config.toml
head_dim = 64
d_mlp = 704
parallel_block = false
doc_mask = true
train_tokens = 708000000
MLP neurons of a small language model. Each row is named by its layer, matrix (gate and up: input weights) and neuron, and shows model dimensions 144-239. Each number is 50 + 12 x the weight over its row's rms, rounded and kept within 0 to 99. A neuron's up and down rows have the sign that makes its largest values positive.
A block is one neuron, or neurons of one layer that tend to fire together. After each block is what it responds to, as a language model described it from the Wikipedia text at the highest values.

L3.gate41:65 53 58 39 51 55 54 41 47 39 60 14 44 20 44 72 34 44 52 41 43 51 64 42 30 46 51 56 65 68 23 41 35 41 32 73 61 37 60 49 39 42 50 43 51 46 49 32 48 53 61 56 33 59 57 49 26 46 48 59 37 41 42 46 56 50 37 37 47 53 47 47 53 63 27 50 58 57 51 49 57 58 47 49 48 44 27 79 30 75 34 47 49 63 50 42
L3.up41:65 39 45 62 51 57 50 50 47 42 60 52 49 76 43 68 46 37 55 72 10 32 43 43 20 40 68 64 33 56 49 65 55 31 43 32 56 52 62 47 43 29 55 38 45 35 46 45 49 48 56 69 40 41 52 61 42 45 24 57 68 52 69 58 46 70 32 49 26 62 59 56 53 30 59 56 78 35 50 52 44 64 29 48 48 32 41 53 58 66 51 58 74 45 45 44
L3.gate186:53 55 46 40 55 66 60 70 36 39 48 46 61 55 47 51 50 63 63 62 38 23 40 33 30 44 64 59 53 57 22 46 25 32 26 65 42 32 52 35 69 50 57 58 51 27 33 38 43 60 57 30 52 62 36 50 51 43 76 63 57 35 50 44 46 64 56 50 41 34 50 69 51 29 61 44 59 63 54 68 42 45 35 52 46 54 47 50 55 59 46 65 51 37 70 40
L3.up186:79 46 59 48 43 63 40 36 52 63 57 41 39 49 50 27 44 39 66 45 35 61 54 33 50 53 76 52 32 65 41 43 56 61 49 34 50 07 72 68 37 59 55 45 47 53 45 42 63 53 66 43 49 52 47 51 35 63 57 38 54 66 35 44 46 38 50 48 73 65 63 57 46 74 46 66 63 34 42 59 40 52 51 53 43 60 61 46 37 50 40 44 40 64 55 38
L3.gate219:60 38 14 50 52 45 38 50 40 44 31 72 36 36 30 23 59 38 50 51 34 45 69 69 53 45 58 36 73 41 43 55 39 55 43 54 56 42 44 40 73 45 27 55 48 57 47 31 51 49 49 54 60 59 65 37 54 42 65 43 62 42 65 27 62 41 64 51 55 46 59 54 57 44 16 43 60 59 45 49 37 44 40 63 64 38 38 60 36 46 55 27 33 45 68 58
L3.up219:63 30 43 48 36 42 34 70 42 52 58 44 39 56 50 39 48 59 31 57 33 48 55 42 37 68 37 54 48 39 45 70 45 49 42 32 57 30 46 42 44 52 54 64 45 57 58 30 38 36 45 56 49 41 61 61 45 46 67 59 57 39 52 49 66 63 78 59 45 38 37 64 39 43 45 66 56 68 39 47 53 47 51 55 44 24 44 51 60 57 49 50 39 73 57 64
L3.gate224:59 71 33 55 46 38 49 46 64 27 52 59 64 56 45 35 49 46 55 78 42 54 62 53 43 75 48 37 53 40 72 44 24 49 52 66 33 51 49 37 45 58 28 45 38 35 57 41 35 58 39 43 42 53 50 58 59 37 47 63 47 57 51 18 53 49 38 34 53 48 64 37 48 51 59 49 50 44 54 42 71 59 55 64 59 33 71 53 48 46 48 45 38 49 40 46
L3.up224:52 35 35 45 42 68 53 44 55 65 31 34 50 34 40 56 32 47 58 41 66 50 61 41 49 36 57 49 49 46 34 35 15 33 52 59 69 39 38 34 51 67 44 48 48 65 58 36 73 37 69 56 35 56 55 53 57 38 42 44 59 35 68 52 58 46 47 39 59 51 36 59 66 56 61 37 40 62 61 46 61 62 19 71 46 65 63 43 49 60 62 67 65 42 51 29
L3.gate340:69 60 49 41 55 49 55 31 53 40 48 76 53 59 48 49 73 86 49 52 71 27 35 61 52 28 58 58 47 57 34 43 70 58 57 43 79 29 54 25 65 59 55 65 83 66 50 66 55 67 26 34 42 65 60 55 47 46 51 38 57 46 43 55 48 65 43 75 62 55 40 64 68 69 52 44 47 46 68 48 48 58 33 53 62 59 56 51 41 49 33 41 54 57 44 48
L3.up340:53 47 49 33 38 53 09 53 59 52 50 42 32 47 44 41 36 43 48 58 45 56 46 40 37 30 70 48 44 42 49 49 39 55 60 54 36 43 39 60 57 54 46 57 31 65 40 42 35 51 47 63 34 45 40 54 42 44 43 71 34 61 59 73 38 48 55 48 40 36 45 51 59 30 69 57 75 43 52 57 40 25 28 55 57 55 40 61 56 55 42 48 35 60 48 17
L3.gate401:50 76 41 53 46 47 59 30 56 52 39 38 49 61 22 46 78 56 52 47 42 36 40 42 52 43 50 60 49 38 33 36 52 40 49 46 63 52 52 57 65 30 31 53 21 47 48 55 45 57 44 41 53 44 29 75 22 43 33 62 65 54 57 44 62 50 41 54 31 45 57 76 55 24 52 42 56 22 43 61 53 59 58 41 60 61 60 72 61 34 53 66 50 40 46 31
L3.up401:47 41 50 68 41 41 49 72 42 38 45 57 43 52 49 60 65 52 46 42 50 69 41 47 41 54 50 59 34 56 42 56 35 54 51 71 67 72 65 37 73 35 46 45 52 37 56 39 49 32 48 50 59 56 60 47 39 47 52 63 35 38 48 60 51 50 45 56 32 18 53 38 65 37 41 62 25 40 21 45 43 69 48 57 49 75 45 56 43 49 54 62 41 48 68 46
L3.gate505:38 70 56 50 46 43 52 70 55 33 52 52 59 63 58 51 75 56 72 44 47 68 55 43 71 70 62 56 28 41 61 59 42 56 28 49 38 52 55 62 48 64 61 41 35 55 54 51 36 64 53 28 42 47 54 49 59 53 73 47 59 60 54 65 57 53 29 49 74 68 34 46 63 40 25 57 48 29 42 41 59 42 44 44 32 41 47 44 37 48 47 42 56 63 47 47
L3.up505:40 35 39 55 70 39 45 31 44 66 62 59 42 55 44 24 36 48 55 61 58 60 68 71 65 45 29 58 42 29 52 62 61 50 60 57 50 69 56 47 96 37 21 63 61 59 44 63 39 46 47 46 40 61 48 69 68 43 63 61 67 55 57 45 57 56 41 45 56 25 44 38 43 47 60 67 52 53 57 44 53 28 63 48 33 39 50 49 35 42 60 65 52 32 64 46
L3.gate641:60 47 53 43 72 59 70 56 59 63 44 41 47 52 52 53 73 61 51 70 70 53 50 35 64 68 44 43 54 29 39 63 52 40 54 46 52 44 55 64 40 58 42 58 46 38 61 25 25 51 40 46 54 54 35 31 42 50 60 64 55 62 62 19 61 46 45 50 65 27 46 63 45 72 50 46 49 47 54 48 45 23 28 50 61 57 47 39 37 45 48 47 69 48 85 53
L3.up641:41 57 52 72 50 37 73 44 58 44 51 39 46 67 60 29 49 35 58 39 43 53 53 55 58 55 62 57 55 55 50 44 30 52 44 49 58 32 64 51 42 72 50 55 42 69 38 40 53 50 47 36 44 60 48 69 46 35 42 61 38 43 48 45 68 40 47 34 69 55 63 41 54 52 53 44 48 38 35 43 30 54 33 51 37 34 43 68 29 59 61 41 43 57 48 52
Description: Word-piece tokens inside longer words, mostly "un" as in vol-un-teer, re-un-iting, imm-un-ity, p-un-ches, plus object "him" and similar fragments.

L3.gate23:20 57 84 50 53 46 44 52 38 23 32 62 43 33 33 49 75 44 46 53 52 39 37 59 39 50 53 65 41 63 41 34 61 42 58 63 48 64 56 47 52 53 39 53 51 35 51 45 67 44 59 47 46 42 37 22 63 35 43 58 59 60 71 63 22 51 45 52 47 64 45 45 42 75 37 29 55 40 49 50 58 30 50 46 56 56 41 61 39 15 41 38 62 64 45 62
L3.up23:81 58 52 58 39 35 40 61 54 40 55 76 49 46 46 45 38 57 28 38 64 40 77 50 61 45 37 43 36 34 68 50 44 77 48 64 48 45 52 43 43 70 54 27 52 44 41 70 58 45 62 53 56 54 62 43 46 47 58 46 60 46 49 62 86 34 45 44 53 66 35 58 46 56 55 37 64 48 52 47 51 51 49 64 56 37 50 14 44 45 55 55 58 51 51 47
L3.gate282:66 43 44 49 40 58 68 38 46 69 49 77 55 66 38 57 61 47 51 40 48 46 36 36 24 35 55 30 60 45 50 62 67 44 46 69 53 48 48 52 38 68 54 24 45 67 50 50 42 38 25 59 57 36 47 37 60 59 46 49 42 48 67 42 45 49 42 42 51 18 41 42 50 39 52 56 58 46 73 62 67 37 23 58 36 31 56 40 51 57 52 24 54 46 52 46
L3.up282:54 54 41 77 70 48 42 51 47 50 40 49 58 27 48 44 36 56 45 57 57 52 62 67 62 24 47 38 39 37 67 66 46 64 65 63 24 53 45 43 56 51 65 47 41 43 56 46 69 36 33 62 59 36 48 35 31 61 54 71 43 59 60 52 67 68 82 41 47 58 61 54 69 72 52 30 56 32 41 57 81 50 40 36 64 38 38 48 31 54 69 39 68 64 52 57
L3.gate301:59 51 57 55 30 55 44 48 55 38 49 32 38 19 49 46 56 52 45 39 60 53 33 71 70 47 40 59 56 37 62 23 61 49 49 46 39 42 75 46 63 57 60 71 50 44 69 46 42 48 56 56 57 42 69 45 59 43 64 60 54 42 69 18 54 74 50 58 63 39 50 32 50 36 49 31 66 51 36 63 41 43 29 75 37 41 48 78 49 45 54 40 63 41 46 58
L3.up301:33 64 44 57 61 59 56 66 47 57 51 86 38 29 55 48 72 60 47 67 31 58 54 53 32 54 56 31 45 62 39 66 39 44 41 55 45 43 74 56 49 55 50 63 76 56 74 71 73 36 36 33 52 38 75 48 56 45 59 50 62 29 53 46 60 54 90 67 82 48 55 28 47 48 64 63 75 33 63 49 67 36 54 45 39 52 45 35 52 51 45 37 53 44 76 55
L3.gate466:45 53 62 64 50 55 66 23 55 51 09 51 54 47 42 46 52 58 66 38 71 37 55 36 38 49 46 52 65 45 40 59 36 66 55 55 48 49 67 56 41 46 69 58 46 48 60 40 48 67 56 31 29 25 41 45 59 62 33 46 35 47 43 54 52 73 46 62 62 53 50 55 44 60 26 48 55 36 61 56 50 19 53 56 42 68 50 43 37 58 61 48 64 45 34 58
L3.up466:59 57 51 54 40 35 56 50 59 44 06 17 38 47 59 39 63 60 53 55 51 40 46 61 30 48 31 52 38 61 55 42 36 60 62 47 54 62 59 52 40 79 50 45 58 48 55 46 50 40 67 62 47 43 69 58 53 51 27 36 52 41 64 35 51 59 37 49 57 57 61 41 53 35 26 35 38 39 57 48 52 56 35 63 26 46 21 39 30 45 28 46 76 48 36 46
L3.gate483:62 72 52 78 39 55 33 50 59 56 44 43 58 42 49 56 52 47 40 50 30 60 59 45 56 45 61 49 51 50 45 41 55 51 52 56 58 52 31 41 53 42 39 57 34 55 61 38 51 55 42 48 39 46 60 67 68 57 62 72 48 36 49 51 49 46 47 60 36 28 66 51 70 49 65 53 58 57 57 41 66 82 61 51 57 63 46 71 37 57 59 35 59 47 44 49
L3.up483:44 50 54 75 43 46 37 43 56 55 45 39 33 34 51 64 56 77 48 45 66 61 43 55 55 49 38 43 60 44 54 43 25 54 58 51 62 41 52 43 48 36 30 45 59 57 72 51 55 58 53 34 55 38 56 58 60 39 84 59 50 51 33 35 68 57 77 46 54 36 53 72 47 37 54 53 55 52 30 14 62 50 37 61 39 46 45 61 36 73 66 47 61 45 71 42
L3.gate495:54 44 56 55 55 54 58 56 60 54 84 50 41 57 38 50 46 51 60 48 59 52 32 66 32 50 49 36 38 66 42 49 59 54 50 56 59 64 45 68 67 48 46 69 44 50 43 63 56 24 47 70 48 67 42 52 43 29 45 44 74 57 28 18 51 55 46 61 52 75 45 49 55 66 33 68 59 39 48 51 58 30 43 55 47 38 58 43 39 32 50 46 49 58 30 75
L3.up495:36 42 53 64 62 56 43 37 37 71 37 28 38 69 56 49 43 49 66 35 49 29 50 46 43 21 53 58 36 38 62 58 49 21 37 43 85 50 52 53 44 51 59 46 58 59 63 51 64 40 67 36 53 33 56 39 62 58 65 33 48 57 26 54 49 52 26 50 55 52 36 48 58 43 59 15 51 56 52 42 46 27 32 58 54 45 30 40 56 45 36 72 61 43 64 45
L3.gate606:49 49 48 65 47 62 21 55 46 33 38 45 64 31 69 44 34 60 45 36 51 37 51 48 42 53 30 68 66 24 48 53 50 57 78 59 49 62 49 65 45 61 40 48 45 45 76 56 76 55 65 38 61 53 68 63 51 36 54 38 78 53 56 46 58 41 41 51 63 45 51 60 46 47 46 37 64 52 55 62 71 57 40 64 52 54 44 68 48 62 16 44 45 57 57 73
L3.up606:48 21 35 59 19 34 43 66 41 53 59 67 37 38 45 55 32 54 90 56 67 47 59 66 61 75 26 55 40 56 37 51 37 53 53 69 71 47 34 58 55 50 58 47 61 45 56 70 64 55 32 60 49 54 47 36 41 47 54 46 57 37 63 65 41 45 42 39 39 40 58 44 47 46 61 39 62 51 63 18 33 61 51 53 61 29 49 44 64 61 52 51 42 47 61 49
L3.gate673:66 65 46 51 40 17 46 37 41 47 59 23 43 50 63 71 45 41 54 58 44 55 73 64 47 24 48 41 47 50 51 28 24 66 41 50 33 50 30 42 58 43 57 80 45 33 47 57 35 50 34 38 33 25 61 58 69 59 39 53 60 25 24 44 60 59 30 65 64 26 66 60 54 43 43 48 69 40 54 38 54 77 64 52 41 30 45 50 32 71 61 45 75 59 39 50
L3.up673:46 56 61 42 38 50 46 21 58 51 41 62 57 45 48 58 52 59 42 56 41 54 48 75 62 42 30 46 34 64 51 54 45 67 47 44 33 45 37 48 50 60 47 61 34 22 66 58 54 52 62 44 44 32 64 61 70 57 45 79 46 48 51 38 56 50 33 46 47 31 51 60 57 22 48 46 49 56 47 37 56 45 59 75 46 36 55 44 46 57 61 22 67 35 46 55
Description: Final subword piece that completes a word, strongest in Wikipedia section headings like Works, Publications, Discography; also mid-sentence words like spells, achievements.

L9.gate474:54 50 46 55 44 67 43 63 66 61 49 43 48 46 38 56 25 58 40 44 61 49 53 44 31 47 51 44 46 58 37 68 53 41 51 47 49 29 54 41 48 55 43 72 47 31 36 39 71 43 22 57 39 63 71 55 42 23 39 32 57 49 50 35 29 18 45 64 45 35 40 34 73 36 52 53 44 43 58 31 50 39 41 41 63 47 69 56 60 74 35 49 65 47 48 57
L9.up474:55 43 25 56 52 38 53 50 56 59 36 59 46 56 51 58 57 46 79 62 62 60 55 57 35 33 48 66 30 64 54 54 53 61 63 63 27 29 48 66 47 61 44 48 28 65 53 42 54 69 45 50 39 36 36 50 57 55 67 55 20 64 52 63 42 52 50 39 57 75 59 59 28 79 52 52 37 45 50 56 47 67 53 63 57 38 49 45 40 37 59 50 56 49 57 33
Description: Word-piece fragments inside longer words, firing where a suffix like -ion, -ory or -ation must follow, e.g. compul|s|ory, expul|s|ion, equ|ipment; also stray function words like on.

L9.gate259:63 35 74 42 47 77 64 33 34 33 71 43 29 43 36 74 49 41 52 36 49 57 55 48 73 45 32 50 40 51 49 52 50 45 51 22 56 68 37 43 50 59 37 35 54 44 51 37 51 63 23 48 44 48 33 49 41 55 40 54 58 37 49 59 39 43 61 60 45 67 75 51 51 49 43 41 49 60 48 63 50 37 51 24 39 48 76 46 50 73 32 74 81 47 52 53
L9.up259:62 29 49 45 58 41 65 55 70 29 57 75 58 42 47 49 77 66 58 48 46 62 48 44 58 31 64 58 46 54 44 44 30 36 37 43 42 48 63 62 54 59 58 60 55 88 60 50 57 44 47 30 41 38 47 44 57 58 50 51 40 33 42 58 40 48 45 52 58 46 54 72 48 56 48 69 34 61 54 58 55 45 62 40 40 44 56 55 43 52 30 65 40 44 44 47
Description: Final word pieces of section headings and infobox or table field labels, such as Personal life, Discography, Time zone; also words mid-prose like released.